Weights of a small transformer language model.
Size: width 224, 4 heads of 64, 7.29M parameters.
MLP neurons of a small language model. Each row is named by its layer, matrix (down: output weights) and neuron, and shows model dimensions 48-175. Each number is 200 + 40 x the weight over its row's rms, rounded and kept within 0 to 999. A neuron's up and down rows have the sign that makes its largest values positive.
A block is one neuron, or neurons of one layer that tend to fire together. After each block is what it responds to, as a language model described it from the Wikipedia text at the highest values.

L4.down25,259,213,215,220,283,228,230,179,240,194,158,194,149,116,223,215,118,138,193,215,212,227,238,285,167,213,248,129,174,184,244,190,225,168,218,194,152,129,269,225,159,172,182,143,162,228,193,214,252,205,187,160,208,247,186,129,255,148,206,226,225,132,188,200,185,270,169,218,231,169,195,232,174,190,154,178,164,195,214,241,238,271,185,190,181,163,187,154,193,206,203,175,185,139,230,189,227,179,226,182,190,188,261,201,141,197,201,194,250,228,237,126,173,182,196,172,192,158,190,192,194,135,226,221,207,171,173,260
L4.down33,238,211,179,184,136,147,164,184,269,164,244,203,275,194,119,174,194,175,150,220,162,297,147,225,184,174,205,246,191,228,179,227,174,128,208,174,220,151,242,200,213,176,184,205,211,181,190,267,93,167,237,160,214,239,212,169,248,226,149,156,235,215,222,210,195,89,251,221,180,196,206,163,261,248,245,198,199,204,116,205,245,276,226,278,251,222,214,191,160,176,217,263,324,148,219,139,196,183,184,183,184,158,214,226,162,144,91,211,192,221,184,195,218,208,210,209,263,229,196,226,160,211,240,169,236,208,171,222
L4.down160,207,243,260,205,193,204,175,190,270,216,124,137,215,241,162,226,231,203,165,209,212,235,254,259,199,164,203,175,171,230,222,152,272,187,195,159,204,241,275,213,128,247,207,202,200,214,214,251,238,198,261,272,204,217,174,197,244,225,234,170,187,243,216,201,249,183,183,221,215,185,193,216,214,214,177,185,157,252,149,146,246,178,217,177,208,203,190,172,210,150,225,164,255,182,179,204,233,177,122,156,183,180,210,183,184,191,174,227,215,284,150,156,177,163,144,198,246,210,157,235,204,217,165,156,244,294,235,216
L4.down534,264,198,186,195,189,176,159,244,236,252,155,192,185,191,147,215,216,204,192,181,179,196,236,329,283,221,122,226,184,192,206,191,182,132,199,193,180,165,207,255,244,191,191,265,243,136,237,228,165,192,178,139,210,195,248,146,193,191,252,179,185,175,170,282,202,223,210,186,210,150,200,114,208,298,191,215,226,156,251,142,223,200,183,157,133,229,224,108,138,224,245,199,233,209,265,165,275,256,167,184,207,125,198,140,218,176,240,190,206,160,185,243,219,194,158,210,237,152,144,264,230,164,223,188,225,203,196,239
Responds to: Final word pieces that complete nouns for people or occupations, like footballer, physicist, painter, director, teacher, often in biographical descriptor lines.

L5.down220,226,176,248,222,197,244,198,166,142,214,253,164,233,247,153,277,210,180,227,195,197,234,308,243,158,271,249,217,183,188,209,166,161,243,184,242,239,172,231,260,185,229,185,210,157,204,193,277,272,251,226,159,230,182,184,191,240,165,229,222,235,164,227,249,159,267,173,215,158,216,222,218,204,154,284,165,234,239,143,174,242,201,164,205,193,221,176,127,163,220,247,201,109,247,153,198,188,229,184,184,140,177,227,210,191,143,219,207,236,189,181,122,168,262,220,166,218,158,214,216,256,258,159,136,243,199,171,206
Responds to: Final piece of a verb or its following preposition, just before the object, mostly career moves in sports biographies: joined, signed with, departed, leave.

L3.down38,229,157,233,173,234,177,258,175,178,223,239,199,146,189,215,216,178,172,180,306,246,254,116,201,229,189,119,160,240,180,146,281,247,154,208,196,225,202,238,196,261,243,166,235,193,286,264,152,193,146,155,248,205,238,172,260,214,219,150,161,195,169,235,205,198,175,182,195,138,152,177,214,171,177,235,216,210,213,146,169,246,240,249,146,224,219,187,186,224,157,171,213,210,198,131,218,146,173,161,305,253,197,201,248,175,187,195,197,232,219,196,225,171,237,212,213,178,241,300,181,224,200,252,199,215,163,175,152
L3.down66,203,179,274,191,222,188,124,227,153,262,200,152,250,183,230,230,200,211,254,226,167,212,198,254,156,180,199,161,127,262,199,257,192,219,139,198,247,168,165,181,172,230,250,136,155,255,241,226,249,208,160,295,183,171,163,213,239,202,189,198,232,208,148,187,156,196,230,222,169,144,237,202,244,230,247,239,187,144,154,185,90,214,179,145,181,219,213,194,214,170,213,233,200,188,260,151,152,174,282,229,149,190,220,213,172,244,141,161,240,245,162,162,212,164,130,201,144,247,219,238,174,129,227,158,216,186,254,284
L3.down129,189,231,203,152,236,174,225,178,225,229,189,192,189,161,222,222,241,227,295,261,201,217,235,240,253,195,177,223,222,157,163,145,164,281,134,237,206,183,209,216,238,243,132,179,237,220,237,207,231,152,198,161,192,247,221,183,211,247,197,221,205,177,222,180,199,186,199,216,192,242,254,148,152,205,207,278,255,184,191,196,235,186,192,302,192,220,196,243,179,253,208,170,120,191,167,222,254,177,134,175,247,203,209,164,180,100,217,207,172,161,207,110,165,199,191,227,176,198,209,204,154,219,205,180,212,131,225,183
L3.down133,200,201,182,198,191,209,236,192,243,158,183,229,235,247,232,177,201,178,192,218,186,196,191,196,257,193,113,267,213,211,190,290,202,174,211,190,171,241,176,248,199,120,159,204,240,179,311,315,239,226,186,237,168,134,184,242,217,211,123,206,173,243,122,228,180,213,177,242,180,182,146,254,185,228,261,212,188,178,199,155,169,226,151,216,238,193,209,225,227,228,179,172,204,149,165,212,92,192,185,267,158,134,259,165,185,203,229,224,138,193,185,158,167,155,294,193,177,213,178,171,218,224,174,147,239,166,198,190
L3.down141,170,148,235,227,174,266,232,182,180,200,210,149,191,255,183,173,211,271,236,170,148,173,220,164,182,271,242,197,241,189,251,193,175,153,232,181,171,229,84,234,198,184,274,125,168,197,150,205,193,189,150,229,157,317,191,190,236,213,235,266,136,180,138,205,222,142,240,199,121,128,192,248,133,174,203,254,181,229,157,159,178,188,215,211,203,321,215,215,263,221,256,157,208,227,243,210,243,208,216,175,183,209,179,180,223,238,165,182,269,176,266,198,181,114,212,201,204,266,210,192,233,185,190,217,198,276,200,265
L3.down205,243,212,203,192,200,143,175,254,133,214,233,178,174,244,226,314,210,295,210,175,250,277,184,123,184,199,181,235,103,274,234,229,189,229,238,169,212,177,186,255,175,211,246,212,229,142,192,190,206,175,270,162,202,261,270,175,168,273,200,217,198,200,282,177,174,134,206,198,251,188,140,133,169,233,235,235,221,173,248,154,158,224,228,156,181,145,232,241,231,174,216,230,220,220,163,160,174,155,167,169,241,183,221,182,218,168,214,195,245,180,223,158,221,178,248,186,242,190,133,282,164,204,265,158,203,136,189,167
L3.down224,213,133,197,256,211,162,201,214,238,147,254,167,241,234,206,231,119,196,196,162,180,164,212,163,271,226,165,179,178,198,177,227,189,219,239,193,191,172,215,211,175,209,192,174,205,185,245,172,191,244,193,223,155,278,168,271,198,191,307,234,239,254,215,240,155,146,172,194,175,197,204,220,194,129,221,139,188,216,193,184,162,192,152,101,151,284,165,256,125,143,128,181,282,193,166,192,201,250,142,239,171,183,152,162,121,255,185,198,273,182,147,176,156,221,217,146,205,215,264,170,225,189,143,211,168,229,246,172
L3.down271,182,160,155,157,134,179,201,231,175,259,114,183,262,189,149,204,190,168,179,252,166,205,148,223,219,163,217,204,198,163,282,171,181,249,261,144,283,179,182,228,202,247,217,229,165,217,164,279,194,218,266,125,222,265,173,183,172,199,192,197,211,152,243,288,177,224,253,227,253,165,250,293,204,206,207,146,194,214,162,211,249,143,240,224,168,190,228,277,196,143,226,227,202,191,219,168,246,203,246,110,239,192,156,150,175,217,194,166,240,239,159,241,241,209,239,237,196,166,221,292,149,174,221,201,237,221,191,188
L3.down328,318,235,233,231,239,188,74,252,223,253,199,285,259,200,208,190,157,246,139,197,158,187,221,235,192,210,193,202,219,139,235,199,182,167,266,231,218,198,189,276,247,147,181,185,221,167,159,223,272,205,232,159,173,247,245,228,207,187,210,205,209,201,239,181,196,184,218,360,244,235,211,195,199,209,199,199,153,163,199,142,170,198,235,158,261,142,223,159,190,240,193,173,170,231,129,174,201,189,147,199,183,175,168,215,203,220,200,163,187,178,207,120,270,254,179,121,228,283,181,231,174,158,222,159,190,197,200,237
L3.down354,201,127,110,243,220,265,222,248,259,203,228,226,186,160,217,226,143,189,228,168,168,262,175,196,168,235,190,237,193,159,261,233,287,177,189,225,130,285,209,236,184,216,241,136,232,236,240,171,149,218,149,229,183,165,140,274,209,167,181,276,220,221,153,163,259,190,153,177,214,235,166,260,185,163,196,118,256,177,191,198,235,180,226,166,300,220,161,205,278,203,197,164,188,181,216,232,176,117,197,190,200,148,204,275,200,219,226,173,199,134,200,220,186,230,182,205,195,246,198,178,221,155,182,279,228,103,222,193
L3.down379,160,218,242,182,178,180,220,216,227,289,163,211,235,164,166,193,301,180,228,216,148,202,206,166,146,155,152,207,219,177,224,242,260,201,165,196,221,217,88,202,151,204,144,170,217,254,182,192,171,156,147,124,165,221,148,174,212,223,172,198,145,224,195,208,181,170,161,220,226,199,170,188,154,260,250,241,220,198,160,189,185,158,229,192,167,179,135,165,218,207,228,222,190,235,257,232,248,182,121,233,220,218,230,316,187,258,250,176,147,182,173,249,272,138,174,229,200,255,270,195,184,226,195,181,182,186,172,280
L3.down422,225,250,273,211,254,263,192,201,208,255,154,195,217,249,199,180,190,240,283,230,202,150,209,151,210,176,188,203,177,238,216,256,207,257,142,222,262,227,184,254,262,130,212,161,194,182,165,222,20,136,197,305,233,169,204,216,272,214,157,164,215,254,185,222,161,215,159,262,234,210,244,159,121,169,190,186,202,262,209,138,202,193,185,230,236,175,302,246,172,117,222,203,180,198,184,208,215,170,242,215,170,160,214,207,234,185,197,147,236,172,194,231,203,170,180,212,225,163,211,164,169,187,215,155,229,182,145,138
L3.down492,281,149,171,211,209,192,210,178,236,184,182,178,275,224,177,193,136,200,204,223,193,248,235,146,217,213,210,153,275,234,209,149,183,186,155,264,183,219,114,203,130,200,251,197,162,211,259,185,281,242,182,161,186,207,195,180,204,184,305,229,208,237,145,249,218,202,198,218,185,225,187,225,209,167,241,107,239,212,182,179,178,218,163,228,329,267,179,220,175,187,229,185,217,251,188,180,171,196,265,241,168,292,207,227,202,145,219,210,159,244,206,156,221,260,221,274,210,208,158,234,176,168,201,227,190,203,222,214
L3.down563,193,208,118,218,219,195,138,211,217,136,287,171,223,242,235,154,146,207,109,234,197,204,196,221,130,186,114,217,176,179,138,140,200,138,208,174,224,140,198,246,132,175,225,151,218,264,210,143,194,146,166,232,225,142,235,265,197,194,116,248,218,156,202,229,152,153,237,239,261,115,206,214,283,186,235,183,237,187,181,200,176,200,223,213,248,235,208,204,161,196,179,155,155,174,224,160,159,206,157,213,230,224,195,228,188,192,237,212,158,221,210,170,167,125,207,204,173,178,191,286,216,177,215,212,238,173,150,227
L3.down677,168,197,225,188,169,237,255,144,257,231,239,239,201,276,194,235,187,191,140,221,195,230,210,225,264,200,219,253,244,168,203,195,206,175,195,203,168,211,163,102,254,231,191,197,98,228,204,125,258,272,145,220,252,233,236,183,203,138,134,195,208,241,146,185,167,217,191,244,217,171,226,208,100,219,195,213,156,245,136,141,240,191,227,248,317,169,200,208,225,233,181,194,236,174,178,255,239,235,206,170,143,187,167,206,190,175,131,278,198,200,226,149,160,158,125,245,184,213,287,176,162,196,223,125,205,148,221,193
L3.down745,171,220,150,175,235,254,196,135,174,194,202,194,170,154,193,219,213,239,142,203,220,197,252,206,139,195,204,217,195,218,196,216,197,214,164,196,257,188,226,127,251,196,237,157,151,175,226,178,223,213,173,203,176,195,251,240,248,125,200,187,261,238,196,144,162,166,226,242,96,214,248,199,201,230,125,243,247,229,236,194,238,225,160,169,214,210,226,206,239,127,133,167,188,219,232,204,233,267,226,211,222,180,212,177,149,234,133,186,203,211,222,172,175,175,140,229,251,252,180,206,218,234,230,248,137,213,327,193
Responds to: Final word pieces that finish a word split into tokens, such as w+ent, le+ft, s+ent, D+uring, st+art, mostly in sports and biographical narrative; also by/against in football stats phrases.

L4.down357,204,137,162,272,129,201,210,237,169,108,238,176,201,146,165,165,207,156,224,215,177,279,179,185,218,139,203,126,185,164,206,186,206,240,220,128,197,152,162,240,161,194,214,169,153,223,198,193,262,212,194,257,271,263,159,185,225,255,214,116,198,235,156,193,238,255,188,231,142,174,280,199,192,260,247,169,209,218,204,194,112,240,185,151,187,179,135,205,209,192,229,152,212,217,172,169,191,140,168,211,224,202,182,163,237,195,184,145,215,188,175,257,286,205,191,228,233,216,188,163,261,218,137,184,256,194,271,259
L4.down408,221,216,179,170,240,218,173,258,155,218,221,219,197,191,172,205,126,215,219,204,162,161,218,201,82,234,228,186,163,191,159,193,243,243,209,280,267,191,148,174,143,213,162,155,208,170,225,292,186,235,161,141,251,178,287,217,225,153,165,203,198,230,307,174,185,243,252,157,214,264,283,254,225,215,167,203,236,193,216,225,159,208,191,143,136,226,232,187,190,240,216,270,120,246,110,195,206,198,223,212,172,179,221,255,186,203,214,216,199,283,214,180,207,212,208,168,186,227,156,202,234,220,148,165,205,225,180,255
L4.down579,183,200,151,147,203,170,257,261,180,109,275,188,224,211,133,222,175,277,194,222,199,226,246,149,210,219,151,197,205,203,203,237,195,226,246,201,262,227,217,149,230,211,161,215,189,123,175,266,224,190,243,139,174,224,144,226,142,166,255,149,174,228,184,195,214,197,237,148,202,246,244,173,176,174,175,215,214,223,231,313,176,210,179,265,146,134,248,239,173,229,301,236,198,172,208,178,177,203,158,151,247,177,167,243,154,162,186,219,193,232,269,206,210,143,198,173,170,171,191,165,174,246,224,141,215,237,163,271
L4.down657,226,235,203,248,136,189,204,271,130,217,179,228,211,140,220,211,170,193,183,204,218,288,321,117,147,206,184,110,223,210,145,210,117,243,186,215,239,235,171,191,154,188,173,224,252,199,130,229,177,260,233,136,171,215,257,224,200,116,217,92,200,189,227,219,293,254,212,194,193,258,196,193,286,223,194,175,176,260,221,192,259,168,174,143,267,204,165,122,162,291,215,185,233,203,156,194,158,280,218,197,229,216,177,193,238,123,197,223,212,237,197,216,205,135,212,208,213,112,176,222,304,165,195,234,197,225,218,199
Responds to: Final pieces of split main verbs in narrative and biographical prose, mostly -ed endings (sign-ed, defend-ed), strongest on st-op, also -ing, -ent.

L3.down29,229,238,229,156,206,255,200,158,188,189,210,182,128,232,248,171,222,206,187,227,246,182,224,192,221,266,154,212,224,191,214,222,195,214,241,234,187,190,194,247,168,302,249,212,226,159,193,195,256,190,155,288,246,271,159,166,232,232,121,206,216,193,111,153,172,206,165,255,201,213,247,128,217,164,198,228,241,277,174,261,190,180,215,158,234,147,112,186,164,204,99,176,217,243,123,213,208,229,223,229,211,130,238,196,168,188,205,176,183,157,144,206,238,190,181,101,202,101,211,199,187,167,151,236,196,193,193,258
L3.down41,225,127,179,160,185,213,236,239,237,118,150,237,185,259,246,267,122,166,180,177,193,208,144,211,224,206,178,218,185,213,207,179,229,202,233,94,166,179,120,192,203,217,148,221,112,207,272,185,226,149,153,219,150,248,158,222,198,240,226,292,180,208,204,219,173,224,215,269,164,174,251,168,158,219,210,194,240,209,223,280,221,169,203,183,203,210,166,164,149,272,205,177,248,186,226,217,193,164,158,217,175,196,209,165,231,180,213,202,240,231,239,160,101,195,227,211,219,169,221,144,297,137,225,231,165,222,227,210
L3.down94,170,195,198,250,272,219,184,149,188,120,217,286,149,207,204,182,160,243,177,250,183,184,156,125,187,143,153,249,187,162,193,160,265,197,208,164,219,232,201,182,139,175,171,98,166,189,276,265,147,168,169,199,241,174,201,318,159,257,173,156,166,162,229,254,200,177,224,149,167,257,195,259,199,234,252,223,244,214,222,203,205,170,139,206,228,147,262,204,157,159,194,251,151,120,231,200,184,235,200,173,208,160,166,288,212,173,180,177,235,217,182,156,214,149,265,174,175,214,176,222,155,251,183,186,236,195,171,247
L3.down103,144,233,250,190,214,162,208,202,227,154,192,188,133,187,221,173,185,143,235,184,210,181,204,117,231,168,202,232,172,250,215,174,211,239,206,204,241,195,207,256,140,202,229,182,152,182,236,205,254,176,247,162,170,239,198,267,156,181,257,195,171,165,171,227,226,154,172,191,187,161,271,153,126,150,180,199,189,178,188,172,214,213,218,189,191,250,198,232,233,188,225,240,207,237,168,190,212,281,180,164,250,170,186,203,190,183,218,233,195,172,223,188,220,106,265,206,292,236,167,231,213,206,107,215,156,152,151,240
L3.down181,166,165,182,188,178,228,191,232,153,162,229,139,177,221,198,185,245,222,203,205,220,192,171,221,151,223,192,265,242,219,227,210,218,257,230,195,184,247,215,179,229,137,270,204,241,129,200,216,162,221,234,249,199,262,249,231,184,186,163,176,188,181,234,247,195,232,248,236,219,194,251,152,223,202,180,206,201,146,306,153,244,255,186,229,160,146,225,159,142,190,234,219,275,184,194,179,144,191,171,227,282,130,285,196,146,216,275,257,161,221,265,122,229,226,267,146,214,188,159,212,193,234,269,162,247,107,180,127
L3.down204,159,208,229,202,273,229,173,199,197,151,217,246,229,240,158,228,229,224,217,160,206,167,179,186,234,190,143,245,214,153,214,179,263,188,169,201,188,198,215,128,146,167,129,226,164,174,138,159,159,139,153,169,162,160,203,135,190,222,237,225,217,217,237,158,163,134,213,213,272,163,240,189,210,219,124,177,211,237,148,229,222,206,184,224,183,205,193,136,247,169,234,235,260,192,252,207,242,296,144,211,240,253,146,134,216,191,160,180,173,298,199,288,181,149,218,159,217,134,240,156,190,240,228,237,211,204,149,211
L3.down217,187,194,255,260,199,201,232,152,134,230,127,157,219,242,193,210,173,263,212,237,266,236,224,246,235,163,250,219,126,175,179,220,190,224,194,189,252,265,123,164,141,268,203,171,113,214,188,194,183,154,224,160,177,214,187,189,240,226,215,205,198,160,149,194,277,239,152,226,199,261,189,147,262,239,202,235,127,226,252,159,253,197,157,174,213,203,221,111,241,162,232,172,220,200,184,139,171,213,175,214,219,224,195,180,197,227,172,171,189,163,235,159,105,215,172,262,217,209,240,82,260,251,238,129,183,194,146,174
L3.down230,150,255,236,179,241,209,198,201,215,185,227,154,166,256,224,194,161,174,263,196,206,208,218,145,180,282,257,217,186,215,56,178,226,176,190,201,155,184,205,137,168,137,123,150,199,213,197,180,208,255,193,194,176,169,204,167,192,238,246,213,210,172,166,207,185,185,220,281,192,228,133,197,216,204,286,223,181,179,191,163,209,219,144,155,222,175,149,231,189,236,196,245,188,213,176,213,219,156,239,205,215,253,225,247,204,139,248,216,223,257,225,228,143,199,139,205,238,287,274,210,211,212,198,181,242,209,176,203
L3.down294,257,158,223,255,221,157,186,192,141,142,198,191,233,78,186,197,244,212,215,149,205,171,171,205,152,157,182,185,191,248,176,275,176,233,276,272,230,223,220,210,253,225,166,140,221,147,193,138,198,135,141,278,211,186,186,210,189,197,149,156,213,193,199,122,183,156,165,209,196,162,166,227,243,132,217,322,219,161,219,177,222,185,191,224,208,235,177,202,187,172,223,213,189,183,247,171,235,179,256,198,182,227,279,307,157,234,202,203,131,218,208,164,207,197,194,218,181,224,230,190,194,145,238,217,251,202,255,213
L3.down481,259,223,158,173,217,211,213,233,199,145,224,198,256,206,199,168,217,231,200,150,175,220,176,165,106,162,208,169,190,249,226,244,283,193,225,168,154,181,151,88,170,200,227,140,326,212,267,247,250,220,200,271,169,148,240,231,189,241,253,206,232,176,233,215,204,201,218,210,209,123,251,184,202,188,215,219,142,157,184,157,183,96,151,288,154,212,224,165,224,203,138,232,175,204,284,173,225,201,243,253,212,224,190,213,209,231,217,189,197,141,289,150,232,155,211,193,167,191,184,189,301,164,159,151,162,224,222,174
L3.down511,270,180,151,225,150,205,192,187,199,254,189,208,166,262,178,198,183,238,257,138,227,222,325,237,177,264,196,189,182,253,131,120,226,212,226,284,271,219,235,137,160,172,129,202,199,194,178,174,228,181,189,233,157,230,312,264,177,160,220,181,110,217,164,144,217,232,185,221,152,213,239,168,175,197,187,178,187,189,255,161,200,207,153,181,219,186,223,191,157,222,282,102,138,194,166,186,177,223,215,186,191,207,221,178,193,159,179,245,241,165,213,99,216,215,261,139,168,187,211,226,231,237,184,239,236,193,180,193
L3.down521,106,217,211,251,168,178,235,163,236,134,167,206,160,211,175,142,296,187,180,211,281,203,227,302,215,240,232,159,149,284,261,227,245,166,225,166,161,154,139,213,170,228,197,194,155,237,140,198,227,175,219,213,152,230,202,209,245,205,196,166,295,202,183,277,256,228,175,204,159,191,289,137,202,186,238,175,165,180,141,181,220,249,201,234,137,165,294,231,167,98,223,214,223,221,269,147,205,266,194,202,212,261,166,134,166,206,190,223,212,187,206,177,191,203,127,138,191,200,191,202,214,179,195,139,201,191,163,272
L3.down628,212,174,266,162,152,267,223,138,218,188,229,188,199,187,223,233,152,271,234,202,227,274,162,149,232,272,231,116,288,209,149,201,173,279,212,207,155,194,189,133,170,300,269,191,121,222,164,259,245,179,242,137,210,197,179,185,196,218,108,216,182,206,91,127,260,266,235,240,168,215,202,159,187,175,266,213,196,212,218,207,207,206,187,216,158,134,201,202,183,186,194,171,202,168,196,235,223,204,224,151,212,189,214,214,226,166,183,161,178,240,230,189,152,170,193,197,209,169,123,261,232,231,242,217,230,215,256,272
L3.down631,242,259,178,213,229,192,196,261,182,163,196,223,188,202,210,210,240,231,225,195,239,256,219,236,261,217,166,247,165,192,276,219,248,171,216,169,206,181,123,194,235,195,174,161,221,207,116,222,192,227,268,314,176,305,230,236,156,214,249,196,117,186,205,197,169,185,276,226,197,201,193,117,171,129,226,200,164,156,276,304,193,194,216,217,244,233,178,194,249,277,231,206,188,223,208,196,287,173,231,223,221,160,214,212,303,116,220,186,139,162,198,107,202,177,190,227,213,241,203,203,211,257,115,162,155,225,244,201
L3.down654,214,280,155,220,132,235,164,192,186,185,167,205,205,139,178,238,215,153,200,181,260,207,171,178,179,185,166,193,200,231,207,180,204,191,187,209,129,228,240,164,78,196,209,139,214,153,186,234,227,161,156,255,208,273,222,172,162,170,190,175,186,256,184,314,229,213,279,165,233,184,211,144,227,180,203,187,245,181,180,140,190,192,243,262,203,252,175,176,252,256,151,238,225,241,219,230,173,185,143,204,187,236,289,252,170,235,276,205,162,193,202,196,197,198,158,246,207,236,175,186,207,181,193,208,214,161,146,193
L3.down718,220,189,221,175,202,200,212,245,277,164,209,171,175,206,190,188,201,166,219,232,218,215,215,156,268,146,212,227,168,251,212,173,265,201,193,253,156,177,251,225,204,236,238,227,180,118,190,256,227,181,174,202,233,276,170,203,218,208,215,184,196,239,229,155,243,213,250,171,141,154,253,211,199,155,276,262,191,200,148,145,247,256,234,197,157,280,275,202,161,230,234,254,240,168,254,172,204,252,181,197,158,212,251,228,190,197,159,214,145,235,141,136,319,108,213,137,120,104,179,247,185,225,171,187,119,288,265,201
Responds to: Word pieces that continue or complete a split word, such as engine-er, crit-ic-ism, Wh-ile, lingu-ist, plus capital I starting quoted song titles.

L5.down96,150,156,126,162,182,244,165,251,224,222,181,191,242,244,248,224,246,196,179,213,194,201,189,130,156,217,196,201,222,190,231,232,180,291,218,236,206,134,202,212,192,239,247,188,149,153,154,251,305,151,215,154,255,211,177,148,113,246,140,173,205,244,208,159,207,132,197,235,152,169,258,140,183,183,180,222,264,235,232,165,194,183,350,231,270,199,166,211,233,197,200,228,258,209,229,219,241,171,200,209,156,210,227,261,211,186,189,198,118,198,235,206,212,194,235,204,165,198,165,170,213,262,177,130,212,207,132,219
Responds to: Conjunctions and commas that begin a new clause, such as although, as, but, since, and at the same time, often after a date or comma in historical and narrative text.